Part of a small language model's weights: 15 layers, a variant of Muon for these matrices.
MLP neurons of a small language model. Each row is named by its layer, matrix (gate and up: input weights) and neuron, and shows model dimensions 0-127. Each number is 500 + 25 x the weight over its row's rms, rounded and kept within 0 to 999. Numbers have three digits each. A neuron's up and down rows have the sign that makes its largest values positive.
A block is one neuron, or neurons of one layer that tend to fire together. After each block is what it responds to, as a language model described it from the Wikipedia text at the highest values.

L10.gate258:501544494510516490487486467465550548510518545477500511466500484489470490502501469508513506460543507503506514492462500485515488485523465468559519494477518431463505495486490477510490505471484503476512528508521454530512532511502499482528571455519550508498509452475486549482536505511508517475455501463539479533523502471492502504492501530514549472477508480500490497497496537492480520477515
L10.up258:505463495496547478499498464526484494530502487495504479536504436497512484497508494502487527490505516481479501440506533510487507494515447494536475552475475433504514510514474498499486503507494514531498490552509551482486491504498498503501525480505521500501503475538509509529511483493534483498529514470512502548485505518490501500548499526514475497498529489541495529522531484517499483499489
Description: Letter w token

L3.gate18:409527470510469509467458491516499509491477501466519475555482495513533500511477494495495523470482493501494524530509487475490494497527526454506478513468469461464475504500506532477504505504503526486504522509479492492481525536475489514479514497513480515538466473511489543525487491480513495456538483493490510456454475515427521523501473535570488467478533529535522487460500497529538478502468
L3.up18:461483440491500499471447513509492539518512491507481464538512493478519510505525470530486510487473500529522515531524530450526474530490544468506455506436482470443527519514479506438519546505499514487479491493470520523486486501522506515488467484496495494534486489487506510529500500501517513468503483509546513521506511511520518526491516524512534488466523505476502489545523460560536490535522
L3.gate251:486474484515571518487517477466530472495451504499498513515479538526507538489517545474543410476506493521477553505515507506470517511551485496516531533520456482475497484502530541495530484547507507488528506451572487489513494536501504555519523512510540548539492523516538466512458519488491508532531489494491495534488512525508542529515489509461505491493492489495532493463522529484516465481530
L3.up251:471499491486504500454548517478544479492465493489489504534474524500502543505506524493530448498499513538478510505508503512483521457512492459475511539477467459481482473510538487464508512509502498470492507466489523523485445504471505569492499495512527514545509509493527454495452513496473509524554518508450504496488532499544507528504511498495494494478510492471532525454521497503460474507518
L3.gate316:451512498494482485456507511506523516460465510512507477463477446478503520507474494485507515502524500447463479517493478492503482519542463501495489514519495473529512477517487499485508549510468563485495490484477459528521526479480516491495531455546552526461513489484521510521459442503492528476479499476460511510502515503465520489499523458471513523464475499495506469557531477528467506530491
L3.up316:447490451462503510485482524474528487472443497516444458465448476473479531496487517449482527501534467477460493504512475497522466525512485488506514505513470500500504506526489478491505520499477535499487481503481437522542544481493512522515548455502564525498504524469488496533496463494497501471466477536493490507502501499452511524473505465497525521509490497481494493457501512553487484526513
L3.gate485:459493507551548499490482489505504541489492512485474526520467479521520528499507492505534475521503524475457506532472489492494461550524490488501495511458540456482519456461492536468494499476542515475531495495493524508502495509472516519539499495506516509560470484500495532487481461467524544522477466484487514477471508500456507525497511517498471502505505499491465476494549463536461458465475
L3.up485:472511471536547501498493455505491535516470504490485492522496472542532544498512490467540469475499520498444520533464480468510490571493483497513486526485540461513491495441483555485510477469530517473511502494519509503508488498481482501514515481507506527550491480468512489510460483483503541527502448491497509480477509521463528548512494531508498537480533483482488505491560477489483470465480
L3.gate578:511509512482492460530489451484496481540516510507502529498515515522478492509469518502484508522543530508450505464504503517510497529509502488506500518493536497505476461486546500471529490545513489488516484461577524455486491477525497515523534526504502529521528547498516471520485503452529498520543514457487501496516502499487494516499513512524510520528521485540555486513499518483514490461509
L3.up578:511491486519477503507547508514521480506540476497455517505496531518494516489451511516469518526540518485475480482531474495511495577520522444502500511533535544467499522465536530502519501556492508497488508482510517473476488495490511528489497524498529506494518534492507474519515529487549444514498499429488518452510470538490494513475509475476489515511556463491523495497485502498470461480504
L3.gate585:482544499514523514471557501526486555489514509458490522481485456540511503468506468455577502484504520498460525521446512503514507511493499514516458509497510475480508512498478508514491545494508536478535468485479505522499471558506500528506464454533531501485474455490453489492473453498490499538480495494481533559519501530481529496503520529481478554469482476499486505496541508513496515479484
L3.up585:438513507506531517477521504479462557516468480445509477488481501525460517494565509495523526515516494501460512523455502490479489511507491525507489490474502443472517492505496514512489523465449509471548481514498516489514471504513474522519532465496505488527463510462462495544460487470515503521498491488480521494492511556463512480514510488475500496501487483523515476470525484509520479494499
L3.gate676:481487445475490491446515539494504508521466478467469485486505537509554509504456513509493479505496483479514483488500485507557479521529536470487478520482493474483520496515544506524500526516556532465503465477510508541485507503486513516501544505521512540530491495466518522517494465502484546483453489529525556504533506462488502544499458463473457476513533478502500461480507520500491507504490
L3.up676:483490448506511496460523500477493475512432531496458449500484495503528526489523508492474473479496461475471489511481465521492459522499509471472464546516484488511524466514533545530506531535535505450496484505508476551481521488499499459535584528547501533518522488478487522507462484473461530478496477506487525422513493498494536514524474480489488497495516519487500499509519497538519494479446
L3.gate938:495498451499499505503500474514506539508518510478508507504455550497512525488502465468529502507540470516434487530484525511545460527508519514499479506517516474491515456520510451484520550501499505485483476489471474556506497499495528522485541435465526483532471491458448483497510521473503494554474458511528524496491493515525529499478540487471476492484460505476502509514522484491486495544531
L3.up938:486502435504559474532463517482517524491500480508498499506482466517505517507499527480526518483553514488464501526524511526490496532496504536503490512500482464461484504465488525470503503502507508507509494501476485493526482542510527522510502530506519495491484525455489483497487500451507468493494483495465501540501471525469524494514440481480486509497485529508524512475511518508536504523492
Description: Word-initial letter G

L10.gate988:515487505469540539478498475553502485522557532513539522500472527504503519495512506480529528537474551537478514482504530539522509494531474480571482510490502486494492520506482514491473468487508517482499487542530468496515503498524515519481490498501518504496517516498516474467546481473443518530498486510455491495515531518536527493470478481491562502529510490527485498515507468530494535464502
L10.up988:480512485498522454453525497492511495473510479469466468459470523538496478520545530528505504516499477508465506450532550550521451497490509443505462418456495493499514478504489500501504465506501500501512502496512491494496479475510527489523511513487517496490503460496509492512537455510457516493507487474505492505497480440499512508503564511506457505518531477513528530488545505481489462542474
Description: Sports competition word endings

L4.gate34:506516530519491489473482479490534558487525516559536534537494437514456531476483519492468530517493516492473529496499462490509513483495498538497478511423528492505502490464493487487499537461497503489488506521506484478482487451501510449491494512509497511518524488523429488498513530523482495455476492532481506517517474463500522489498472496491499534516519482485528506494512541488518504508528
L4.up34:485510524518536522474541521510496542495501500472506525532533523496487561504513513511457519476541518499505546447519516537511518502508486531466519510425536489500503503500488542482479489493534513490494469489497496460470498512488480483487492512475517531523516507541462482491518490498513479484503477542454514516461470484486489507512459530491504524481530481511524499471503522484532468503512
L4.gate330:512532446503514445456525514541489533478484506507474486520545490511520494552491483483505536497489536484475467473514540493455523499492515460494488510500534500526541471466522473521513527484485510502494509489538455488506520459486520504508487520548534534486515499555478469491497502548502521495475549510503523491587494483500532483497465475489519452510481517485525460477523522511527487488503
L4.up330:500496535494524488507515505501469480487527496529451511456482496526529471472496499496509462537516475530514491480501506506506512468498506511482547526514465528493481509516520518484480469512504495516473517472480535485471463507502502508537492479466500511506565466509491479533465501460495518524484512517483488476505532508522525523556485481483501540482516459512475466473545533485510499488443
L4.gate486:503490447506481531485552474487502494503494484508526485526510541523490515494482536483529536482475498487502512498515461499512452493492490498527526540478491486511522539467517488495553531455522535474486518499481531442482493504503530504536525511493502524568527496489514488553505518498480489502489521458535519494496511449522511528561504531514556485514528481518500524524479456539523439543510
L4.up486:501500486482502525482539460492445483493500488488519483510546543535488520531509535478509505461484470472500475492525479517489454486494524481529525527479498505505490557492496479505546494469522537474524510470467497457503485517497531480534506512498521545571531507490532482559500513503452510502505544451540514468502546497521510496528524491506542474495513473503548500503458461559491462520512
L4.gate523:461482502434510507539508509497504500544506490467508493484493457509489500516482499562524514486503516539512465496486544507520466472518548517478454525482499505483533492502485485500460517469489497455509479517480496541513514482492454512537531527507485512538524472460524459453498476483496492525489510519496503476479535492534495481476483470526499496505514517475460488507545471499527468533502
L4.up523:487469507472550527568537564502499518494518476451506512509519497507492504513484484507461491492495498545528455503507541542495478478535525532477528514474508540507527519510503481510473537484499511482500488536525493553521485501488461532522546537509495478498549499507514525485487464541496453530495520498477483456476538500511549471481500482542499509527515499492491502526497488516495492509487
L4.gate584:470473483473510504489542509480499516518462509463493524493511523504508569533476494470523520487512511482461510505501525530551518504506520474508440493491520514490498467482565507498515478502517510504468473502454489480515500489517424502518520532502518493444490515467498509465503484471441467495501447474498499508538503501478468485444475481486458533504518532529508480465522480520554471470545
L4.up584:504481469526522518482448529499498504502497502509532504519536496489477514510520528470490479497497545502492522567475508459497491537487498512515483498528509478474444464489476528480459519478495518524512530493449475527514498491510474525542523527505524486467482457500515477544460516472480515508504519477453572493465478489466500482507515488498501506499472522568520503520527446490513512502486
L4.gate609:497536471478555521508493520509491472491460483514494501520450501483521494515502496498550532513474494493465492491535480493548493447476542515485505580506488551465463494520513468534507467531517549528503492495436480523474532530530469490551482523501510528514571499469507474492484548467487532540496473488525495513505471484498492521483482509470505505512480489476481520491499493518522540477474
L4.up609:516570479506529531509513547486498488506437494475475457527463479493509517506496496504521490538458453484481503491498529518536499464530531549492514507526474522486489474481477484479505507517554516506523502462464484530486521526498503487507489517514538521504492529480535467494461529503461487516519490469491496517502428498463536528461462497504477511461428480477498475486491557504550519476495
L4.gate631:473556484463484516470494460498485476506494475501469470476515495475505496485491486489470523526506478514482518503533497482509475546504526430507502526422508455504531473496484517490483518471552496438503473486508522478536431506467487459512525503474510505471466474479514494474494480522519491506487502513514541512504509501520495508495523513530541507477527539539491496519515487511511488530515
L4.up631:461509458513453511460502489547489488523499505460507491498498485442505503506454504490495512466492501530531509530516517525462526471491496451493520498440553466534530481484544543504490506506510502505466475478509477489527481515442561471520526529458497490542520502488433495500550485514487503509493508501474538491460483494515464506548505510510509523516530512537490486482507485547481461529517
L4.gate636:514530487488524533502557499538483475526497561445492525485439530476461501466513471492521508509486521486503503517512510504497493525485498512514518525545534515519502499536496494504513550479504524510476510476511488501444478525483508464538512537499532534499499502476487477510469509470463514518517491469486528515545513506503505505467473480517566530572524490507469510491519480489500520508481
L4.up636:484509501500517532520569520484470466526512534448478521505454562517473509492518484486518515480527550492508504515491498529494463569521511519524494506503540508522507489499543517510494504511511519533464481463510496483480493493503480481549511520467529566475503526502482468526507493504484480533473529469494518509495471504484539497481483512519530488565516511512515451486515496466526510517462
Description: Word-completing subword pieces

L10.gate228:512522516515513530521473473491492508494507578537512513544549469510510485508507504518506531477515477509492513503506499486452482505503520564526499528518513483476505478452448492537514498469470484474548500508481547512523427494466513509462485454489470486517491493498519503512513508514510488489476468504480527507506538523515466522456499474505457499508465506505456483514494482498513494503511
L10.up228:483555482521471501488479493472504508527491510521537521463509488445492514538493495528504534508471531522492560492463467460503502474529532523480496535513510487513453536489495478517539480497469506540499500505490493510488531458489519450516494496524519506500515530523527498466526519490511481502477527516496515500503507533474481484495521502461535491532506572474540498489456482480513506491501
Description: Mid-word English word pieces

L3.gate138:526522511468538479515512510536491526483454514462503529490518525521533517497512495496505469500504571483481533489462589521497496465519470512499455507484529510517504469531481512501496523520488531504486531500532516531490444461490496494476501483518542532517495501482464478510482509515553474475495519492522457488571479532466513489454506510463495512477521500530549487479473488475477508491481
L3.up138:481515502477494501540527504521519530504517493513482556490512509535506503502550507495483489490491484455492510440490585491533476500497480518502497499483499487516555497521486536549469519457483498486510496512494468489475493489513509519442507511533477481517494448511506468546504501489557465481477573490517468499481516505476488481471484514486491486496468514507535519514495512494553504472485
L3.gate189:520504479498529553509545577541505477497508573504517521491516518476505463503497505515557528530468485507440477515497473515465469484461517497482487486570526506502494448507514512527544502512515503473517540498497485516500535475511527447504504557500501516527587486500493501522480509480518492482484471504456460489525502507495487517501520497504455508506522454543512511481486516477564524501480
L3.up189:519506506475481460539524544531478502489516554534516533518449498507491483515528476549498497528443509498475492475479568512495513473477501496494483459555500521490510455459535578509522463501497513473510534473518523524503507463510470484514475515508501490544508468456518494516486536475461464482481517518466447529516516520504483497475518504496472510518506471519472531466521526514541542466462
L3.gate274:526493511507544519516507472508549508528502480534517520509444525495540498489518521468532507483476495483516488482496534481518508487455484518536506530520524537529508538534502496476515500545499492506490506508461477525480512450489482490502496499551483520500531434502490471458537543496514510549548517494515505500539484505527465462490525500472516513491527540495540469541463539498504531494526
L3.up274:531449491490556483487523546463489504495509548454470514468501502495530512500479500507500512536522490491500500481497500493540492495492507556535467521507486463476450496508470514496487475517542506542444512460504501489476510519494514502541525527494588509507527495476502519480504540466468494475482496502494519462529512485486513467478513485441467504493481499497512475461493478497518495473511
L3.gate548:571482465524499473477497501497465512570498527530467486511459495554499455509451514509464513512551530484495493477498479512512495494503521498484471504493520525504500482498488461454533530515480506480515453487523504499525481538517485496483505476443539521497497485479511481536508560450483502523475520495494511485522502475515489523505522513469498557495487553513531545521490444522504468490521
L3.up548:472531508485521509499504542509482526526538477512527542477495449530498480491492505513481482489533519506553520455498522472512504482464471528440527475521472511490479486510483517469513531472479494488526497504491473504526499458476528508474470535525486479496568502483498514485499503455565522526503492540496497555469553497494474540534493523470495446502502482472480501535474507511467509535507
L3.gate765:504488472546524497501546525519519493492524506497466507514464512532507538485488523503520457483503554465514483498469529543474511495489517517495516475540462529506513461446548516513538533518495578503488481525519475503503539480545530492502524533503532497517536533469487444491524521446468513482475497513518504501525484529496501484504504492484482537567501560520542516523501521496545518455463
L3.up765:529532476517524500473518509508514450509528477504496529508504506529490505515530497499470501526490462493515529455462540486535473488490519488513494486513494543556534462493498513549513481485471525491494493510519494488516529458485488442467524496512526474523537470497498481504517486469537524466488514522475437516494478481487520530508493494485461517495485484487522489467536512499535530449526
L3.gate847:488520492485520464520501509494498544507469495507509532445513515509558543483481486485524479504470507485490551492507544485515491506493522518504523528466477490548535453506501490524511499494524524488497491487481486529470521474522486519440537440506502503536486496498514463512541515497495477492466519481474416524552465499499487515489506528500488514463477497477518519526463515491495516489468
L3.up847:485507500526500504518520520484484506521473514538446504480532501545517530492497505487499471509497530484512551504527525518488496502510498522495491491502486511516522494514484504517557474529524495487447506508486483565481486455531507537494529483495507526499493475440514491489519514492529483544508538511479417464526518534509507495473472522482528503460470518471519527515467546492479507458506
L3.gate888:544539472481506516490506511527520526480500492479519483491508488526489475523522490508472507490454522479510550453473567501529490562519533512491454530538515499516518490486497523458478514483506510513517480512505461462487495469453508492512520473514531505530512489469487499491519495532511503475503508497486519470499524499520476483467508523462498535487487537517544496526503492488531507482532
L3.up888:518516509443518492503501514520510541495500500486514468493491486520502492483535457502471508466490511472489520513490524522530452538506553531502486520506493508545502476484507509482480541481475493512495505483470503496529514457451467481488508509513521497516500486478471491500527511504526483466484505486471495495509498457489471468469498506475449504519469527496563516523459458493541532483548
L3.gate971:503505506476512527530540489515487562471496519524485501460496454490512501482505525510530472516506512504501481493502513512510517559535488533473498491558484507552570482499532543502510461527528468480530512486551511543475512483482503451505485522510546460532556442529486514533466500484471551488482516490471451500537505524527530514522490480474523507506520521490505478483498541486513499500478
L3.up971:513483518498512498467505519526518497493521507480481510477462523470502505487497478498464497525512510446518517486529488503542490503548521522530493485501480457531490516532494520540499491504511487464505518509500483554467517500497493463484491458495513471533473500488487509496496483505469477526475542460441515535538505503485498488479530435500497504515547487464520518453490487474468504549498
Description: Split-word opening fragments

L4.gate32:476519535535519518452468489494505512540462452501495484492490452491547508516517493491511457468533521529514522487489556493489482517482486467511504485490521520472441503537518495506508478487556466494524462505522488505512480499477548483466533489496514495507484494484505503495531433491506559526532498503467488528503493482517516464479498513482511490521477528429481492481493518483567472522493
L4.up32:474500508537524516475494485500480521521468465490502499491488461524557474462498524479509474454525510538538506490478533484442486496494516447523489490469533493468447484503499508547493473456523505551495501497527466525489481506504563487484519460515487495490488481499493495508511456516498532465518500533512505464504470487490515470454507530486508506534464506445487518502485493518569480498507
L4.gate111:478540467493491483499511516497481505511514492497516501509551484503501444544449486493513477530508491458479458496478537524510508525515519512472506497523508511507480469533502462466534515525512534494543521453515515501484494460497502518511507494488538552460488479474434468494514528512495516507491463491510509516512486515480496435514488521554492453492519538477520489465488479532567517504550
L4.up111:509514448471514495514506537499469513504507474515523551502557498486507454491461490474510505513513445474486476539505536560543519515525483489468488479515518508512510461510444458521517532496483506483546482476513443478503509472504512503520535526540512481463452477500461450477498535495447496511489480505480506536493442526519488472515519504546510464513524522487486473447504469486557508496499
L4.gate190:488506494501517469482507485514464515506509517559532495496530498498486498504498480519485508507497516504459513502424475524481540489504514504531476505514473493498462496451493510485477549487525506459514477526569525493526468514477496516495485520557528482537498486500522518462490517467485459509488477455507473463497500491499535529473512466520496536487479505544496486472503497496531497476487
L4.up190:503500484504471481481497488510492500494465543534524480490546496481465473511494478538498452517539497517485512509475494561506515499518503519511477472458497538444492503490521536467495535510512500488529511545529520488528485493514494501479485495548497518535554482521488502496498504467480476467476483443555474503512508491533536530455505495494489509506467487535508457516513526491538528497495
L4.gate349:535529505476513523456509461517476488492519521501504469443524508469529511524477503508511484523507452480485548455540461477532507501463498488470455515460500507509515504512528507513529472504530523500485487469467509520493469414501453557446506461500515502525487489484495505516525485501524509523453531480523466518488501515465488484468497503461514450485551494478506494516528518506509505488490
L4.up349:532562518491472518453532458528445500520505504529575486496503508476526517509499484516509466488487530525499493497539506484527533458456493543462473493444517508527499450501515517522525457474511533489496475489488518531504471477459505528477502497451517489510489514527465482494502497504544495490455538501505477479526500509473487506480463513508516499526510504493495530506511492475513524491485
L4.gate378:467509543500494507470489461521516509467470480472508495461467521503501544490503492479521502507494511480509495516501495539491503480499493498516504488513536524507499466482515546482489467495500478526492498522511488508492517520498494509485514466465501531447464539470511468515482520441511537487475467461541478515506503497496554523535473512501493463481504523520474537539502503502539493518561
L4.up378:501480564501505495464511476485491542455479500462521509447469520499495452479493503505485520509500482495488500479525538532510458478480498519487492442502486537504478494480472530505567505480515499516469467473490464518454506484508532485532512468472474502510491532440510499544509518474462517477472468483523455512503483507496513490519489523471524497460507492531505483553504488531540495479549
L4.gate546:514506491490531504471528489500506542489494548519503503471462498517533534469501529515543485497498506524457507515448508485533486507496509461504476505510501538499505505507516506505555494478510463500511500485537500474489533472477511499450474512482523547537495467499489508520501542524487457515530475548454500482524509534494491503477514500486492494490548462498453523488490541510512511486481
L4.up546:498474540535492507507456509498529469495441467482478508498492473460474482518512505503507471497544505536543504502474527474486515529437484538479485498474493477493523486507476507531494506490512501509514485497506492516467469518497507543522551493490504485515495495511507524486530442512478517543557508536538538492491517506450497531447484506529502480514505483445521479490513514491499446521584
L4.gate785:475509543502492502464464452499501486494464488513482471469510466480512492521513537507510508488492512469514503509484507513498492482487538504511489539525462529530489502472523493500479537510506505482492488492513503500454529488530550502483514501496540469514493482517490551508521487465508502494501504481464484570522521516471491492489508489535521486538522546494519479479491532487539493485564
L4.up785:500476494493485482504517456510452536539492479423527488545526494505508451487501545498522484515492496489486483496547511467516497485536508506503513513462520506487463489465521513511511518520506467451509467557478492545432480503518542490481456477559541511502498498514506483504534502467519439495478505525470471532515483494522454507467538532510464517485530484516480521498463458491524494505495
L4.gate898:482473492544473529452506489462538481535511484490522478507560495470500418511563488521486537508510478530523519491522509491502509505547493511480487505472475499483459532508532539488486510531501513467494527472445527527461478555501512504487474508510538514489488501459477508474518508462507507546517512472484496531511548466498511506505496507494508517474524496474525525533519526472492506521521
L4.up898:504514517455530504531507514509491522490517511501477470492537531510482560498474498454499505515487485503459481501514519462485503531487534476529485523461508481480481498506491480455538536497497572486474548529523510473503496473518469472537502506494460449494480517538497479468505514500452544490473497495499514514526479500478490485488516483471505485529522545548515528480478514518484492538521
Description: Mid-word vowel-stop fragments

L3.gate178:500504440470492490510498505507480509509565489503516508514526479529539428474492506470464497511537503462477452513505539538475507496507472493484485492504520486480531528482503486443484497526524521492511500506514433518524478526448533504528509509545489562473509496490474481518481477509481484489507481537508465470488502529472512502521492503517504454523492518529480509479490469541500502511514
L3.up178:501512461516494457538516479520474479493502502504511508477536494521533483554527494504496501518508475492513485507461496543548510523523515490480466520514508484474519490507478478497503507505499508499499516508555505550543513466487574485536535497476491510461515497502504518480514481491500493480516492522524461482454475512495508470496508519552497474513495524480436495461545518511481479509531
L3.gate354:456520521483473522501526517494526504515443471489501467509540437496509511503461510478537512562502520467465524504512483495510476523518480491509489497444495498452485532519492486508457485533533484490508508500516501428455497576464476471545483489476525520504465501476456514490473514521489500499507505510492467571481487476488455510474545459469493447469516485493491489458474491523505501505533
L3.up354:490509519478518475486490513495489509499470453491448502469538470494545535479494492488536501562516484488471540464482465501522473515496507500503506486459455494441496523493471455499483499530527497473504497511523500484463510507478469515505483488495507512503507533487488514485493507462524501479513485520483468505486471488479453469500565472485498453493486494511508504513494496578480489487506
L3.gate392:506480462544434534516519517520481463505516529499492525504527512473539489511510531552467513556530539533499510539537483465472456506547475544500497556503466486491509498504509468505515482508511502476511478505476497498548513511515453532465528496485526495497503483491497543504506477464461468478490493470539487485516480555488519502497498490525489500505469529508481521434527486529516533533468
L3.up392:461485476539459552516516531490482469524532502491480531505522534474549492514506501524463486569539520502489496482529479441488477522524470520482484516473437528493504508513492496513529495506484479506496501535468496478545531501506480513483504490501500492472498465480524525528489494457478475511505505502493481489527493573507517487501496464521481506541501502505501510442510506494475532536480
L3.gate394:498508497482511507538492509514537522485513521480511466474516509528533474480500460563513502462500539515561506477493456536499472480525469487494512503495486503492514464487493454530458537513477508476536515536490469551506513485513488538509462478489506483527521532491454454483501549501478522511511506519517514469498480520495527482516528517497530476515481500530498490529499456560462482511543
L3.up394:473510517495512497500500500541497444508497502486507482456517509517491480519508495484486502530485461481470497456458496501547521482535502502506536490543537478493523478523469475511478550530501497512531532489533518542497492483497489468476501454462462500485485513513489517477459494498515530486483470505500461496518500526515482497456491527485500510508541519501487503520494522469445498478492
L3.gate726:553503539510513558546520482529483506485521439516508524441540515497489509517511525468475508502515515504464523530492516498499510532493501475527486501500497535502533544478499505483477480482503484458502501458503464500533516467474470501498481502517478563496511469493464487534510496519513467483467476538463474512499487506468467488475509452514464524494516503495482493488490511527486509500503
L3.up726:519522536526503504516515497530455448493484500483535542477520524486499522528493515531507506484490484512479504487496534517502526504475489509473514463528479526494479513472450483478548490525449481492499456510519521513492497524491491501528497570513480519481549541530530510481521441490465486470518509536529519499495530489504474477452502501521492487522537521491463471461507521514448479496469
L3.gate754:511495489495528503521509476496507511476498504505504458491485493500532477458519517498506549563527494483507467478478434522510532540506497510487496497505517498539499469548513493521523527468481481474452492524467497502463527440507490467503530472460503506492507529537533485488470471475471508507495482445489466480505526492505535445516509467497487469504438477507513499483543496494497487483532
L3.up754:502495473480487492537482462479506519487518486473512492502531511503497494463499497485562509520532516486515484480518501502537529527501463539470496458529483481535514483515499509535539514485498467509488519477508516468501527436447492477486481497487497485472482512529496498527447446499494539525481462495504469508535470469533503492499479479460475493529523519506494507506550521491485470482496
L3.gate906:555481482496452524502513495520474487474544519497575531487508512522474492496507484521473480530500519488512466474501508524469508454486513477486501484470529507488492499511508546476560497506519486509434461547484504556526475510479522476509492488538484566541514525515495509551504484481523520496513439492550482523501524465515491491475471451529521490488499535509499476486511486510486485431510
L3.up906:504519475483486528518508497528463466502496492522524494457505517500476506482480483501494510512448482471502525484503487531476497474492490484504460495446532515473504529505498529465547471500517469512462509509438510541485513468478519482507506447542477547520545486500505520527500494489510484488512423474526507504484479463486500525455459506520510524482514524528465503476500458568457508471514
L3.gate1023:500503469533508494511524531478505467482506446489484513512531501498448489487502502490523531500452483508518520483456497464469465495449502517473462476505535513483531486536512520490471463511461499533533524512522482528490524520481506471487507520512522507516509513468506518476538487526515462489512479505520531527469483520525465478515495535483516529539549503510501489445516523491553480470542
L3.up1023:514525486527534494513483526515491485493491486499506538534526491489461496489506501510505547544459515513486510470470523478484454502465517485451476489501497467445568471528479509496523455502494513497509496517487491551491516470497505509489513560507490508476526498487516538472484511477522464503530497527509508507486487478520459477551440508477487531479507491525499519485540528511541489484533
Description: Word-start fragments

L4.gate258:504528492526515542468486481514438511480512502493472526484504488459516512511519491513509456514480473512489500554489536559511473511522538478499519466524491519538550529492510546526496520539509511474474468496514515525530501488508481524492516493518512506484513533517457479544457494470467482496472485475510452487495452509529491520535551494492535498473469495538517497473511515480531533548459
L4.up258:485534485528508547486515486505440495508480499502460518479506502436496519517500504522505471504492476462518512513509543525503467484523547470491547501502522532526555531472514542554504514539499520484470480497504512502506532497511485505512510502510512508474505466499453505547483500463481471496506472464506485488522495502504486531486527497530541528479492490509539509487543529519509501550448
L4.gate303:518521478487467491514530469447507529493486482491494483510539486492504500489470466532503504538493485506517495517504485470484548479491492470516479494545517448472480521484488483483499509511504447449488483481519498497539517534499481489496501520531559518491516505517512528450516462526486530515550484478517525481507489505515496500502467490418482480508511561470497537474500515468536479466489
L4.up303:517519466453488511485525521557537504500524507556498483484473500497538494525491531433493523504519456513478521478498500515500465445524463499529503497459488469511503504494482500519521505479477501492476499529542486484487489491518533500507537484505493489541445492472510501557501512504520472480489494562431526517472471504495522450484509523492526502523489501536508544533508496497493474512519
L4.gate513:472489472512467511485505526522503495524507466500513549482486528529499483502532537536502479479469512500453536515480505529448457472529496432492538454499504474487498479533478493518529530475501538483563481567502520503515483511477509507511500462516488513504464544475470526515517484525520479487509535474513479486497519516542492503471537548504546502492509497520507542532467454475536477515451
L4.up513:498488490500520547519513532543507477520511470542446534468520514514473517515535528513532494483470469462468531487488522538510486532564451486467546452513516504520502512544477465515519518498475521465546487529517487500530485499532523496523499488520452507529488508483491517471516545503532515500511530526501456462502475513462524515429552507492528512491485508535557537509508505468500515512467
L4.gate750:504522483535518533500508484523466487503526502523542527484500508535513503522512577498510480494544482511487505520508495490482483480524522453467512508541485493519522509510504540519480543470484496518540548496515510511522494502514468530484498468511511490504504535490478507553486503473509540502472529513537519501481485468554528484475523528508507529524462516537495522517494532517502487516506
L4.up750:509516510497502494504483436539457530498531540480503542488491482533537503537552521555500506542472498546490447466476502478516510480503477516479503494503484515511529510482467474476505503471460523488523502452513471498495514525475472521507471492537467483480462509488528512498475546464475468540507508514491490529493497454511520493535529508483529507495480537527512501504527518513466522514468
L4.gate777:516524501478527525500473510519529473513510509524481541455556479515505499461523512528438489492530507511451472559519545491498471540470470501495497462513515536489528501494460528513501525444472523522494511500450473504466509504467470543493554495523429473509507491512472484530495547518517499515501522522511510503472490491499527546489513489499511486516468508529502515507499520523516439509532
L4.up777:499515472502544498520469506509497507511491531528480544462544487496505480492537506518416491460521506529467485529502558495489493491480482514493509463523509530485471503498497536504491521445468535528521510510467473507485507496454461521493519519531479494499516461517459477504503530507482537513498547502529473508453507517503563553474540488498495511501438501537508529523480548492509468509532
L4.gate912:512533470489513491501482525523561495510474489498527484458524500557519546494525460519499474512511482473502504481452532458528465535502515512548444494536497462484497507508458498538490478527465497510481580521526487523465479502535500482496471476518522519475522469516490515552482498513492540483495497528487529490540494506501510511460492463506539499503511455526555542543501505509508492505486
L4.up912:508488490468512480524497489527496520521519513515511507504484503504546526556496478464519510486450503510487532516474523499522500503503508479501494508441527490503536484473464501493512521467470497535455501478497509513505558511515514515505510476475507507506457494492473460496517498487527451490482494487512501505549531490491487543476537495482521536478512535546521473499445523493493477527484
L4.gate939:503536477515490527515493494490540468478516470521481499506488507488479515481475530465525520480469493483506513485451527464508489497467530445515498502499481550546510504463511487536504529527488503444456511526496470526526488476503502465491469477544482521463515501486509482514495510509487536489529499476476455467476496504500554501469509476503484565484528474503471513512506509487556514498470
L4.up939:503525489471496525531490480514497515475539475511459489515473477492501485514455519470482585514502484549493502527501541500483491484506482502501529525470467538476491486473532532481475503501486487484489504545419485504522494470482468510498520533479505482501473459479515489545515518486462443512529499500457514487491507493489493487501535528529480513470495507488511506518525537481506504468524
L4.gate963:470466513509504478537470540519484513458517525517496507540528481477539523504534532502525467467545515488499488469470502465479530461467522501506501502533505481525500509475520495513476489556520543501489487501534529519508471501487493512475476500491471539505477517505510529471497467475530449497478526476495494453558499520493483510507508506517487536513469537521559512552459465505478510522450
L4.up963:518492514495491477505466531494485557460504517516509525485464492446525514480520496518489491485470484465528472517461566511477472531497520470481497524499474512459491477495474499474499475467484467470495503522484478495470565453528502540492476487522451491456513499513521487488498528488517482518493494533489453492502514456468525470465494547446490564513493482511525530530518546496523521541463
Description: Mid-word fragment of common words